Weights of a small GPT-style language model, trained from scratch on English Wikipedia: 16 layers, no biases in attention or MLP.
MLP neurons of a small language model. Each row is named by its layer, matrix (up: input weights; down: output weights) and neuron, and shows model dimensions 32-159. Each number is 50 + 10 x the weight over its row's rms, rounded and kept within 0 to 99.
After each neuron's rows, "fires after" lists the tokens most often just before its 100 highest values on Wikipedia text that the model never trained on.

L10.up179:46 59 49 42 54 54 54 56 59 56 44 56 38 42 34 48 51 35 58 47 49 47 56 46 42 61 43 37 74 54 45 58 61 64 40 59 39 50 52 63 57 64 31 48 54 37 38 49 49 62 61 60 51 41 31 59 65 50 59 41 55 47 40 68 58 32 45 59 49 52 57 49 47 58 66 55 45 69 34 75 41 48 56 60 53 42 38 46 63 57 49 59 56 62 38 40 41 38 59 27 35 44 56 51 44 69 56 51 66 41 48 78 40 50 45 53 47 62 52 45 49 47 35 46 35 37 52 34
L10.down179:30 36 33 49 44 62 40 53 27 51 63 39 60 76 55 55 54 59 51 69 62 60 50 53 67 44 60 49 54 64 54 54 49 46 54 48 56 36 39 59 40 43 50 52 28 57 35 45 54 58 62 53 46 39 50 32 53 53 45 48 51 49 47 56 49 59 53 34 50 44 47 52 41 37 68 43 54 52 43 35 47 52 35 52 52 60 52 53 22 50 35 47 46 35 71 50 54 55 45 44 50 44 38 44 29 38 20 52 59 76 61 41 57 55 61 48 38 59 67 40 35 60 53 52 45 64 56 32
fires after: ".", "u", "i", "a", "o", "ran"

L4.up236:53 54 55 57 36 47 49 33 30 36 55 58 52 76 51 53 39 60 42 58 47 49 61 51 75 59 69 38 52 48 39 53 53 54 55 36 47 44 58 43 40 53 46 46 74 62 64 63 36 39 34 61 41 46 57 55 59 60 45 51 51 65 48 65 51 47 58 43 48 53 48 39 33 58 48 67 62 72 54 39 55 52 64 37 57 52 48 36 49 46 51 39 54 35 54 49 35 61 55 67 32 47 50 45 64 49 43 56 48 42 36 43 43 44 40 62 49 43 31 59 54 58 49 29 42 44 31 50
L4.down236:45 59 50 46 69 35 51 36 59 54 54 53 44 37 39 59 66 44 58 56 42 37 44 49 41 56 55 61 31 48 60 46 54 37 57 48 57 46 38 53 52 45 57 42 51 40 65 48 38 53 45 46 29 22 41 71 73 58 38 62 58 65 49 51 38 73 37 38 47 51 46 55 65 41 59 53 39 57 45 53 47 56 58 46 58 33 43 48 49 50 46 48 47 41 52 55 49 53 45 59 62 59 41 49 40 57 45 64 53 68 33 56 43 80 41 37 33 36 47 55 56 56 48 47 53 47 68 58
fires after: " 1", "–", ",", " 2", " "

L6.up573:50 57 36 40 64 44 41 66 73 52 45 51 61 46 72 44 40 47 47 57 34 46 49 50 43 36 46 54 47 60 54 51 27 61 53 56 40 35 49 53 52 57 54 60 50 41 51 51 44 39 60 54 39 44 58 60 57 57 45 36 41 54 68 53 35 54 52 60 56 73 43 56 45 66 32 55 48 32 47 46 57 76 52 60 51 45 58 38 53 57 56 53 64 42 34 45 61 65 46 46 47 38 54 48 48 62 61 43 27 42 51 50 53 49 54 58 45 52 56 31 44 41 31 35 61 36 47 42
L6.down573:48 43 47 56 57 54 51 47 49 49 47 45 52 45 32 51 43 49 50 48 56 46 38 46 46 50 56 50 52 61 50 48 36 33 78 62 65 42 44 41 59 58 27 63 20 54 67 38 61 55 51 54 43 30 51 31 51 54 42 53 51 49 44 36 69 61 56 38 69 46 63 36 56 33 39 50 30 60 48 56 50 44 43 51 59 46 53 49 64 62 55 36 40 53 53 55 39 68 39 49 38 43 34 39 39 55 59 70 36 58 38 43 57 44 77 47 46 44 50 36 61 42 41 40 52 46 62 55
fires after: "\n", "ar", " S", "en", "am", " K"

L9.up47:45 47 50 52 63 54 49 43 49 64 44 42 45 49 43 41 56 39 55 62 56 47 67 57 43 72 53 36 55 46 40 64 55 47 54 45 36 52 36 50 71 44 40 45 57 56 54 54 43 52 65 69 54 56 43 62 50 37 49 49 59 57 50 67 49 48 61 28 37 65 54 56 38 66 44 52 72 49 64 69 54 25 45 53 28 52 46 54 68 60 59 50 46 43 48 47 58 64 51 32 37 45 67 72 35 43 40 30 36 34 52 41 40 45 41 59 47 49 49 41 63 38 49 41 32 73 42 42
L9.down47:23 63 55 38 32 52 38 45 34 42 53 35 38 47 58 57 54 43 47 54 62 34 56 68 60 37 45 49 49 47 54 46 53 55 51 51 44 50 52 36 44 60 55 48 63 56 45 51 55 54 28 54 44 62 54 49 69 53 52 59 52 30 60 46 48 45 51 52 51 35 53 64 48 48 65 43 50 50 54 50 43 48 33 28 56 63 51 59 46 44 39 42 52 59 42 58 40 52 56 46 62 21 48 45 51 34 49 41 58 62 53 65 65 42 54 43 51 51 34 47 32 47 54 58 64 27 63 34
fires after: "o", " wh", "i", "ra", "u", " th"

L8.up711:51 61 33 40 59 39 55 78 65 41 82 58 26 50 55 50 50 49 41 51 52 56 54 42 66 50 53 66 50 56 47 44 43 52 39 37 62 39 45 64 51 51 60 26 50 61 47 50 50 38 68 55 38 43 37 43 37 39 49 51 53 56 51 55 38 59 50 62 37 55 48 53 70 66 43 59 39 35 44 44 34 59 49 46 48 27 65 50 42 63 43 61 39 56 52 44 44 53 46 43 70 40 29 38 45 50 46 50 58 64 54 59 36 52 58 38 56 50 62 53 42 59 66 49 52 50 41 50
L8.down711:44 29 51 58 46 50 37 46 60 45 49 50 44 27 34 58 51 46 26 64 51 55 57 46 61 43 70 37 49 52 77 49 62 53 30 51 43 26 47 53 47 59 64 61 42 28 38 63 58 62 43 64 53 55 40 24 38 57 64 47 56 57 45 35 54 36 46 53 54 47 44 41 69 62 66 39 49 50 62 52 40 38 62 48 46 54 55 43 58 39 56 47 55 41 69 47 38 55 49 53 49 36 45 41 43 64 54 55 41 49 62 56 40 52 57 47 54 52 55 53 48 52 44 49 47 43 54 57
fires after: "c", " C", " P", "C", " M", "ec"

L5.up767:44 56 38 39 54 63 53 39 55 37 25 59 31 47 54 42 58 45 57 36 44 46 47 53 55 39 57 42 50 69 46 64 25 47 54 41 62 66 53 34 42 50 37 43 40 55 36 60 60 47 50 51 27 52 49 47 41 57 43 60 46 50 33 48 39 51 66 60 31 36 60 44 68 50 59 44 50 57 41 46 60 49 31 58 39 57 68 63 52 50 50 63 38 48 73 58 40 53 48 47 41 38 36 44 50 69 51 47 43 52 59 53 51 52 57 48 64 54 46 58 55 68 66 31 44 53 42 53
L5.down767:51 39 38 65 65 37 51 43 57 52 53 71 43 43 48 47 39 52 53 64 46 71 56 50 54 36 45 61 43 71 33 81 44 32 50 75 43 35 61 41 41 34 61 38 52 40 36 50 45 40 67 61 64 62 53 34 42 41 47 55 60 56 56 45 40 40 30 45 53 47 38 47 51 46 45 32 40 46 50 44 59 49 36 59 49 59 47 42 43 56 66 46 49 45 45 51 51 56 57 44 54 41 44 39 52 49 56 41 57 27 56 47 38 61 40 44 48 38 56 48 68 40 57 72 56 47 56 48
fires after: "c", "u", "ac", "at", "il", "C"

L13.up713:46 53 42 39 55 54 50 70 48 46 52 39 44 43 58 47 60 49 48 43 50 43 50 44 70 58 54 50 51 38 44 48 41 62 41 55 54 51 60 55 53 54 43 48 52 52 40 67 63 67 69 62 45 37 43 41 75 37 38 38 60 41 72 53 54 52 50 57 35 47 44 46 54 47 56 52 48 28 62 40 41 38 47 53 56 37 29 48 48 45 55 60 57 62 59 51 57 38 52 34 50 56 39 47 24 43 50 40 59 61 53 48 37 64 64 44 70 48 44 46 68 53 62 42 48 45 45 39
L13.down713:42 52 55 65 59 67 43 33 43 30 45 58 52 53 47 50 28 57 53 57 43 54 41 52 51 49 53 35 55 60 39 47 40 51 41 61 58 53 38 26 29 45 62 24 59 45 56 36 33 47 37 54 43 66 43 44 37 61 57 58 44 55 45 33 54 65 49 63 45 62 60 57 53 52 49 60 44 45 53 56 63 53 57 48 64 59 52 49 39 43 53 52 37 55 51 31 48 47 75 65 42 52 59 39 51 47 54 64 47 57 61 44 51 33 53 58 59 42 52 33 46 33 37 56 50 49 54 21
fires after: "c", "o", " M", "em", "M", "C"

L13.up539:62 54 65 48 55 32 58 57 54 47 53 67 42 58 52 48 55 54 59 36 36 60 54 56 62 53 51 55 52 59 51 57 48 40 70 49 43 60 58 55 63 19 48 37 46 36 29 47 50 50 50 64 74 35 54 42 65 50 64 59 59 61 36 55 54 45 55 48 58 48 28 54 35 52 53 39 54 58 43 66 54 52 41 42 36 41 43 67 29 52 40 65 37 44 57 43 32 44 57 37 51 48 41 53 42 54 59 40 38 51 49 63 33 33 53 29 47 44 55 61 48 70 40 49 55 59 32 32
L13.down539:54 62 37 60 48 44 35 32 52 59 48 44 40 51 39 60 41 54 52 47 51 51 46 66 52 62 51 60 57 50 46 50 47 44 40 43 67 32 34 45 59 62 68 70 41 49 46 57 28 46 45 54 64 64 59 36 52 58 42 31 38 45 53 46 53 55 53 41 47 45 41 42 39 60 59 51 31 36 51 35 49 44 50 47 60 63 47 46 55 51 63 49 53 31 47 46 54 39 57 54 46 56 62 55 46 50 55 46 66 66 32 41 52 74 61 60 71 29 41 59 60 33 57 50 59 57 64 43
fires after: "h", "p", "re", "m", "le", "im"

L4.up566:51 66 61 45 53 51 36 50 50 61 40 62 50 46 46 45 52 57 41 55 63 51 48 49 68 36 44 51 64 56 51 44 47 64 62 54 69 57 53 61 49 42 52 41 48 53 30 47 43 50 61 36 31 59 37 50 52 77 84 50 40 51 48 40 38 57 50 47 61 47 30 50 70 53 49 51 60 48 50 35 46 27 56 36 55 52 42 53 40 32 48 55 50 59 56 52 39 50 50 37 59 32 51 51 40 58 51 58 54 48 26 40 53 42 56 41 59 51 57 37 32 51 42 55 35 62 30 64
L4.down566:37 50 62 48 48 50 48 46 55 42 53 75 50 63 43 44 43 59 46 51 46 56 42 43 52 39 37 58 36 48 42 75 62 45 54 38 45 48 61 54 52 34 49 23 40 52 43 48 64 71 51 48 51 68 41 56 52 39 62 48 45 50 46 39 42 51 52 52 44 45 50 44 42 45 73 50 43 55 42 51 34 53 52 44 58 39 38 58 25 62 59 52 50 45 63 62 37 38 28 44 41 74 44 47 49 59 64 42 39 49 49 47 42 44 62 47 51 72 31 36 47 72 45 53 53 56 42 45
fires after: " s", " G", " J", " the", " ", " \""

L9.up153:48 54 57 50 49 29 52 50 29 44 48 65 52 50 76 37 63 53 46 62 44 61 61 38 55 32 31 53 54 70 51 42 51 47 60 33 56 43 53 40 51 57 47 65 36 45 52 55 51 54 48 41 43 58 41 45 65 38 44 40 45 40 52 45 48 26 58 45 63 50 62 57 57 41 66 56 54 29 44 36 43 32 37 40 51 47 67 54 41 64 30 42 52 47 46 61 52 49 62 56 38 61 45 63 61 56 44 66 50 50 37 44 49 53 48 63 63 37 58 33 56 56 49 36 41 61 41 61
L9.down153:57 55 50 62 72 58 60 39 53 58 42 36 53 50 41 79 52 45 35 70 57 64 62 47 44 40 41 63 54 68 58 63 58 44 58 59 17 50 61 49 37 57 44 46 27 60 42 49 49 67 50 35 65 46 46 42 42 41 42 57 63 48 47 37 36 45 32 47 73 47 35 50 33 44 49 39 50 49 59 52 59 58 43 48 65 60 58 36 42 40 37 53 46 72 51 50 52 62 50 50 50 62 50 51 48 59 53 52 56 64 39 58 49 50 51 52 59 44 59 54 40 53 35 44 56 37 49 40
fires after: "h", "ch", "o", " T", "at", " ch"

L4.up434:54 46 30 18 55 47 48 46 45 43 50 59 48 65 58 51 56 47 63 50 64 46 47 48 36 56 36 46 47 52 41 46 47 48 36 44 67 60 54 75 43 56 55 48 37 50 53 49 65 48 46 74 56 49 53 53 48 55 62 51 35 74 46 51 55 36 38 54 35 47 54 34 55 46 40 39 22 50 48 48 55 43 48 49 36 48 40 47 58 45 36 61 47 48 42 49 48 49 45 50 34 51 48 49 61 40 40 30 57 55 57 60 50 43 56 48 56 61 25 50 57 55 33 57 63 65 52 57
L4.down434:51 46 58 64 44 39 22 45 38 47 34 43 65 58 60 45 38 58 61 51 35 50 50 60 38 43 53 31 46 43 39 55 39 68 54 42 55 46 56 68 30 40 67 33 53 41 65 43 57 47 51 59 56 40 66 48 52 54 55 49 40 60 46 48 41 41 60 36 40 64 67 37 54 58 50 47 55 47 30 46 67 44 52 51 45 36 33 59 47 60 36 61 54 50 33 27 50 53 49 54 38 67 42 41 38 53 55 62 46 39 67 57 56 58 55 44 45 51 60 55 50 64 58 59 47 64 60 61
fires after: " S", " s", "c", " R", "S", " W"

L4.up124:45 49 23 41 59 40 58 55 65 51 62 55 51 57 60 39 60 54 48 47 56 31 47 46 47 48 58 35 49 54 48 43 60 65 39 48 71 38 52 59 53 46 51 51 62 52 54 45 55 47 46 58 32 38 54 39 68 39 43 43 52 48 50 55 36 42 73 70 59 52 70 36 55 33 47 59 44 35 58 62 49 34 46 60 55 43 50 38 58 51 55 59 61 40 59 55 68 54 41 61 36 45 56 53 53 73 60 48 50 55 57 36 56 51 50 83 44 39 28 48 30 58 42 29 43 36 45 40
L4.down124:47 33 50 50 35 55 43 55 38 57 50 55 42 52 52 60 60 56 43 59 42 43 52 56 55 57 46 72 42 55 48 40 42 32 70 47 64 62 42 42 56 55 40 58 51 39 53 60 49 59 42 56 41 39 50 55 54 64 55 48 46 42 34 40 50 58 38 48 46 56 41 64 40 47 52 58 57 42 52 49 32 24 77 47 33 37 46 51 47 54 52 44 57 67 43 58 38 62 36 54 61 51 54 50 35 47 66 46 68 65 42 59 41 42 44 58 51 54 43 38 47 40 51 54 61 35 66 60
fires after: "ol", "al", " c"

L9.up728:45 43 80 47 53 50 59 43 51 58 49 48 53 59 40 33 44 26 41 44 45 52 53 43 60 55 51 62 54 47 40 62 67 62 69 37 35 49 45 65 50 30 56 37 46 36 33 49 36 50 43 45 53 59 55 45 37 56 63 44 54 56 37 51 51 53 54 59 57 57 47 58 28 69 59 48 47 27 54 67 48 40 64 40 39 53 51 52 56 56 53 51 53 51 57 43 49 29 38 58 68 56 63 48 39 54 55 43 54 55 51 49 52 50 71 40 52 40 43 63 27 57 32 39 54 53 55 46
L9.down728:56 43 48 53 45 43 54 46 40 45 42 49 41 46 60 46 47 61 58 47 69 44 50 39 46 71 54 50 46 45 48 67 68 45 49 71 60 48 49 39 54 50 39 57 53 54 50 21 78 55 53 55 55 45 34 64 53 44 57 51 44 45 59 38 50 58 40 67 63 47 37 53 55 39 60 52 60 52 46 50 48 41 72 60 60 60 56 46 55 54 65 50 42 57 47 71 38 50 38 24 45 51 44 36 46 47 39 48 54 50 27 61 40 49 66 60 35 59 62 50 51 52 64 64 30 52 75 55
fires after: "p", " K", " H", "se", "le", "C"

L5.up650:53 67 53 51 59 46 43 64 63 45 49 43 33 16 62 66 49 53 51 77 62 66 36 44 43 39 70 53 59 38 64 56 41 46 48 61 49 38 51 48 46 74 39 25 39 65 37 38 67 61 38 46 50 44 52 44 64 65 50 50 40 56 72 52 47 48 40 47 46 46 48 38 57 62 47 48 51 56 58 54 60 47 50 53 56 54 45 53 41 60 43 41 55 58 45 47 37 72 46 51 61 45 55 70 59 52 75 37 31 51 74 52 57 37 46 49 58 53 56 40 43 46 52 29 61 49 34 49
L5.down650:39 41 36 76 54 48 47 45 48 36 59 48 45 58 47 44 50 43 53 36 35 70 50 46 48 57 56 42 38 48 61 42 63 52 60 36 35 45 57 26 56 56 40 53 39 47 42 53 44 51 75 67 67 44 52 45 58 36 45 42 63 49 46 45 40 50 53 48 47 55 62 55 57 35 46 48 47 63 48 57 55 57 61 58 39 28 49 58 53 46 37 68 44 47 42 45 44 61 39 47 48 48 30 32 48 55 41 60 49 43 47 53 61 43 54 72 56 41 63 51 49 52 64 56 44 42 58 56
fires after: " G", " S", " D", "ar", "er", " by"

L10.up545:53 57 43 52 59 23 65 57 30 55 34 59 53 58 58 46 48 50 47 50 28 31 31 49 37 45 44 38 53 57 53 39 36 53 42 48 49 52 52 51 53 49 45 47 49 45 56 51 58 51 49 48 44 50 53 57 51 64 41 38 58 50 56 61 29 55 56 54 53 60 56 66 37 47 46 45 45 38 68 57 52 50 61 48 47 31 62 41 67 51 55 38 54 56 42 50 59 49 31 73 43 60 61 63 50 38 79 37 41 54 54 40 34 58 62 79 64 39 51 53 49 42 56 43 58 51 35 44
L10.down545:49 59 56 50 37 61 61 49 47 70 36 67 55 49 33 54 66 52 38 32 31 55 50 62 40 38 46 69 39 51 49 30 49 35 42 51 52 47 46 41 70 34 63 66 54 46 45 63 48 64 45 57 63 63 59 60 30 59 45 43 38 53 24 48 72 45 49 52 39 58 38 53 49 67 53 49 45 54 39 51 53 45 39 42 66 50 38 51 36 44 40 49 50 45 35 60 40 27 51 44 41 49 33 65 56 52 47 52 51 55 68 48 57 61 30 49 60 33 44 48 50 38 55 55 33 53 55 60
fires after: " s", " a", "ol", "al", "l", "r"

L13.up314:45 66 42 68 53 50 57 35 37 47 46 66 60 62 65 53 58 40 56 50 36 62 53 64 52 53 39 17 47 58 55 60 41 46 47 31 39 57 76 59 48 47 59 53 52 56 43 46 52 60 53 48 38 68 45 33 59 58 57 64 64 55 47 50 67 30 36 58 49 51 46 52 65 58 59 54 52 38 50 49 32 47 58 42 71 54 59 38 41 59 55 52 44 36 50 59 48 62 22 52 44 52 54 60 33 65 54 58 45 52 56 61 50 37 54 62 46 51 36 40 49 58 58 54 30 48 55 46
L13.down314:46 52 51 45 60 39 47 48 64 33 46 47 52 45 35 61 35 47 32 46 50 58 45 45 57 59 53 65 66 54 56 59 49 60 51 62 46 41 52 40 38 53 50 43 51 48 47 49 55 49 55 55 65 42 79 42 56 74 50 35 33 55 57 61 40 52 55 48 55 49 46 60 41 52 44 12 44 48 56 45 59 41 44 55 51 56 65 51 35 49 50 34 48 46 64 47 37 46 56 42 60 38 42 51 52 37 50 48 60 65 48 39 67 58 45 50 72 42 56 56 51 23 38 52 27 51 51 29
fires after: "u", "al", "i", "ch", "n", "o"

L13.up647:56 83 41 41 47 48 51 54 46 50 28 59 47 34 44 74 58 50 62 62 43 37 39 43 44 70 60 47 53 30 53 58 50 42 58 67 37 57 53 47 52 38 48 44 42 47 52 48 39 29 53 58 44 56 34 45 49 64 54 56 60 22 41 59 52 40 45 51 38 56 65 30 81 52 51 39 53 35 54 66 52 51 60 51 56 62 56 57 57 48 46 63 52 64 56 53 44 45 63 39 56 49 52 47 45 42 48 63 54 44 52 53 30 51 45 85 49 61 49 36 58 54 57 42 35 51 63 47
L13.down647:49 24 48 35 23 39 45 46 45 62 36 43 51 62 47 55 51 50 44 62 35 38 47 53 43 42 48 46 50 44 55 59 34 64 38 37 58 38 38 47 69 46 60 39 48 55 47 58 70 57 42 43 53 52 49 56 47 53 57 62 48 36 31 49 40 68 61 51 49 34 41 61 39 54 61 41 50 61 59 60 70 55 36 48 54 47 57 46 48 60 56 51 56 43 63 56 56 45 43 41 49 63 31 65 58 47 30 51 46 61 78 57 55 66 48 40 66 50 45 57 59 40 46 64 52 65 37 34
fires after: "o", "ro", " m", "g", "a", "n"

L13.up437:38 55 54 54 43 45 60 35 52 47 46 47 59 41 49 34 65 54 32 61 64 56 54 41 43 47 58 54 57 32 33 39 50 59 41 36 55 39 50 41 53 51 29 37 50 39 36 43 55 40 37 53 61 65 49 59 51 49 61 54 29 53 55 55 67 47 52 50 48 49 44 47 40 49 36 69 29 51 67 49 52 39 39 51 47 60 43 49 44 67 51 41 51 49 50 41 49 44 61 37 69 58 43 46 33 59 53 67 51 62 41 55 43 48 48 53 50 50 72 55 65 59 53 59 56 42 53 82
L13.down437:38 31 61 45 50 40 69 47 47 57 49 47 53 64 38 49 35 41 49 51 44 49 55 78 54 60 54 75 43 54 35 57 61 45 38 49 53 45 56 51 53 45 57 57 45 46 57 36 54 60 31 61 51 48 70 45 46 43 63 31 61 60 50 53 47 38 48 43 39 67 52 46 48 47 44 58 47 54 52 55 61 44 57 53 60 37 65 52 51 45 74 55 60 43 45 42 62 50 60 41 56 41 65 56 47 53 40 33 57 51 45 60 52 49 59 37 37 64 36 57 60 52 54 57 28 51 41 38
fires after: " c", " ", "er", "nd", " C", "id"

L9.up397:42 54 58 46 69 47 46 46 48 55 45 58 45 29 49 56 48 42 40 45 55 62 70 61 41 46 49 60 51 57 52 48 33 61 61 36 45 50 57 49 45 37 61 51 62 58 52 50 62 50 52 46 42 60 49 38 46 47 29 40 33 58 46 35 52 54 75 54 58 44 60 36 51 60 56 58 76 59 54 37 63 46 51 49 48 58 55 58 41 44 40 59 59 56 61 37 42 38 46 57 49 53 47 42 42 51 45 47 44 61 41 60 37 51 37 42 46 38 71 42 39 59 53 51 41 52 25 51
L9.down397:62 58 48 57 50 47 46 40 77 47 23 66 48 50 54 56 44 36 50 55 45 44 30 50 36 33 58 43 45 56 52 60 44 30 47 71 49 55 56 52 61 49 40 65 54 76 38 44 46 54 57 54 54 63 32 60 48 50 60 63 46 36 66 39 44 59 49 69 43 48 37 44 61 53 50 64 48 57 54 58 47 40 50 58 47 52 30 40 43 50 61 50 39 41 39 49 53 63 33 73 34 57 31 42 41 57 54 66 60 35 47 48 69 53 58 51 80 43 43 55 34 47 55 44 43 56 43 46
fires after: "c", "g", "im", "ac", "ak"

L5.up175:58 63 65 57 55 50 47 53 34 44 50 82 38 63 56 45 47 69 35 47 62 50 56 66 60 63 53 31 64 54 25 42 63 54 39 43 52 53 56 51 53 37 47 30 64 41 63 62 34 43 47 48 40 45 50 61 53 52 57 62 44 46 51 43 37 45 41 41 65 52 46 32 43 55 55 52 75 59 58 34 40 54 47 43 55 61 35 52 60 38 60 44 34 64 53 71 48 61 52 44 55 38 50 52 44 43 60 49 18 44 49 50 43 46 49 59 56 48 57 47 57 53 54 48 52 67 57 48
L5.down175:44 42 40 61 48 23 48 47 76 45 65 41 48 67 49 48 44 74 60 57 36 48 32 47 61 61 56 42 50 38 55 40 46 45 67 61 62 46 56 41 55 49 42 64 58 59 34 38 54 47 36 54 46 54 54 49 56 59 31 46 51 43 46 53 25 46 56 49 42 41 60 52 52 37 51 63 52 49 57 47 46 69 48 51 49 44 48 60 46 53 57 55 56 59 56 45 56 63 31 52 33 62 38 35 44 53 53 59 47 50 55 55 51 45 45 43 44 81 43 31 29 55 54 47 56 49 52 50
fires after: ":", " the", " Y", " ", " N", ","

L5.up61:48 67 55 52 41 47 39 60 50 48 64 55 47 37 63 57 56 47 44 51 46 39 45 59 57 71 50 43 50 42 56 46 55 59 47 35 32 67 49 36 54 60 48 32 76 51 52 57 27 37 82 35 49 44 48 53 57 41 33 62 54 45 77 55 46 62 56 36 58 57 41 48 45 53 52 46 52 43 70 34 52 52 53 40 58 55 59 61 42 43 56 43 49 62 26 64 48 57 47 58 42 46 42 56 48 62 35 53 47 58 29 37 37 39 59 55 43 29 56 39 52 62 72 51 44 45 57 46
L5.down61:59 49 49 49 41 38 52 43 45 49 60 50 60 51 61 37 45 55 49 52 63 50 52 35 43 52 30 58 50 42 46 39 52 52 47 50 44 45 70 85 45 46 56 40 43 54 27 54 42 38 55 69 66 40 57 34 40 52 38 56 49 54 53 63 57 46 43 58 31 52 53 30 44 65 54 29 43 42 50 55 56 44 41 51 35 50 29 51 43 73 52 63 42 80 52 49 46 49 41 59 70 42 56 53 51 49 59 55 70 54 49 46 56 50 45 56 52 32 44 55 50 46 41 31 51 76 44 47
fires after: " J", " it", " N", "a", "l", " Y"

L10.up423:58 46 47 48 62 53 51 60 53 33 48 38 57 46 37 46 80 46 37 38 38 46 49 74 40 59 52 61 57 36 65 61 29 67 41 43 31 51 64 55 52 48 51 47 50 48 48 43 46 46 44 33 43 61 62 44 53 56 67 45 51 52 50 43 48 24 40 68 48 55 61 61 65 48 41 57 49 58 57 33 43 50 46 58 63 39 56 47 40 65 54 44 53 58 58 53 49 61 52 46 32 50 52 60 59 54 54 46 42 54 47 62 51 56 56 62 40 63 31 74 42 37 60 41 48 55 39 52
L10.down423:56 48 58 48 32 39 54 34 58 46 27 54 53 41 45 66 57 44 54 68 54 53 72 39 47 51 64 29 27 54 49 45 48 57 43 39 53 49 62 58 62 36 44 59 59 72 52 51 60 40 51 51 52 39 74 50 50 55 66 67 52 50 76 54 44 52 44 40 41 42 51 59 53 65 77 38 32 59 33 48 44 30 58 44 51 49 41 55 48 37 45 78 59 60 52 64 52 41 48 50 40 38 66 49 52 33 40 63 47 62 58 44 41 52 46 54 47 55 59 54 45 40 62 61 45 60 44 38
fires after: "o", "r", "ch", "on", "b"

L10.up484:49 54 61 47 56 38 41 51 52 46 52 57 56 47 44 44 60 54 63 52 56 54 30 38 52 57 46 43 46 51 57 46 51 43 50 55 55 58 44 43 49 50 51 36 40 41 45 41 45 49 41 46 35 64 39 44 48 38 40 62 28 62 70 56 58 40 59 43 45 51 58 55 56 53 44 61 40 24 47 59 59 59 62 64 23 51 54 66 49 37 38 60 29 63 51 43 46 55 38 30 49 69 51 51 42 48 54 48 61 46 44 44 39 40 36 63 70 58 34 53 54 44 50 39 37 39 68 63
L10.down484:50 50 34 73 57 27 47 51 48 40 48 47 59 57 43 72 70 47 68 40 53 53 44 47 50 49 45 45 48 34 46 41 46 46 70 48 56 44 57 56 38 48 37 63 31 49 51 66 53 45 47 48 49 59 67 54 44 32 45 44 59 43 66 50 77 43 39 48 58 52 67 64 56 46 75 32 34 48 54 48 49 40 58 43 47 61 35 42 60 34 55 40 57 48 38 47 46 42 46 55 50 37 61 61 52 37 59 57 43 56 62 46 64 60 51 53 60 33 73 57 52 58 49 60 53 39 46 29
fires after: " Re", " m", " re", " M", "j"

L4.up725:56 52 50 47 56 41 55 57 55 44 54 68 56 53 33 57 55 58 38 41 53 32 51 50 45 59 67 46 49 40 65 41 61 55 40 52 45 62 32 37 55 51 47 52 47 52 58 48 39 55 61 42 49 69 51 51 49 45 53 61 28 55 48 61 58 50 64 50 44 53 52 44 45 48 45 48 38 46 63 57 45 49 31 48 54 66 35 65 58 38 46 50 46 70 70 34 42 67 51 51 47 53 40 62 36 51 55 55 57 49 53 41 45 43 38 56 58 52 32 48 61 64 56 40 53 59 37 59
L4.down725:52 53 57 68 52 34 47 30 50 51 42 33 50 41 49 47 49 54 50 58 33 60 48 56 43 46 38 59 52 40 68 52 55 45 37 38 70 58 64 56 51 56 53 57 57 55 47 43 50 55 59 53 46 56 52 68 50 58 36 51 48 44 28 58 49 39 70 37 54 59 59 54 45 44 52 46 56 39 52 47 48 54 59 48 61 33 35 49 35 45 47 27 49 45 25 36 45 64 55 55 63 59 38 66 62 45 50 53 49 38 51 46 57 52 66 56 48 48 32 64 53 45 45 49 43 33 69 45
fires after: " m", "is", "an", " M", " Y"

L9.up42:37 61 61 52 45 33 45 51 47 39 58 57 37 30 39 54 58 39 53 47 41 59 62 52 57 62 58 48 64 59 66 32 50 55 48 41 38 49 55 39 47 55 33 63 61 40 54 49 41 55 54 31 55 48 45 52 39 48 63 49 47 74 68 60 51 49 65 57 57 58 44 20 56 54 51 48 47 47 58 51 67 51 38 52 52 53 51 46 54 56 39 57 30 48 52 53 52 56 46 32 63 41 41 51 33 65 49 53 47 49 47 47 44 55 44 51 58 57 59 33 59 45 54 68 54 68 56 38
L9.down42:54 46 45 67 45 40 43 38 55 64 57 55 62 53 33 61 47 46 53 55 57 62 41 64 50 46 46 48 54 46 53 60 42 63 38 66 61 54 53 36 22 38 57 56 54 34 41 46 52 59 35 64 34 48 73 61 61 60 72 54 68 41 55 48 49 47 30 42 51 53 46 50 74 62 44 69 50 58 47 48 45 44 51 60 57 26 52 58 38 45 44 68 55 52 51 49 36 41 44 47 55 50 41 69 35 46 42 63 59 56 52 56 47 54 47 41 44 61 59 37 59 53 48 53 49 51 46 28
fires after: " ", " b", "us", " f", "er", " P"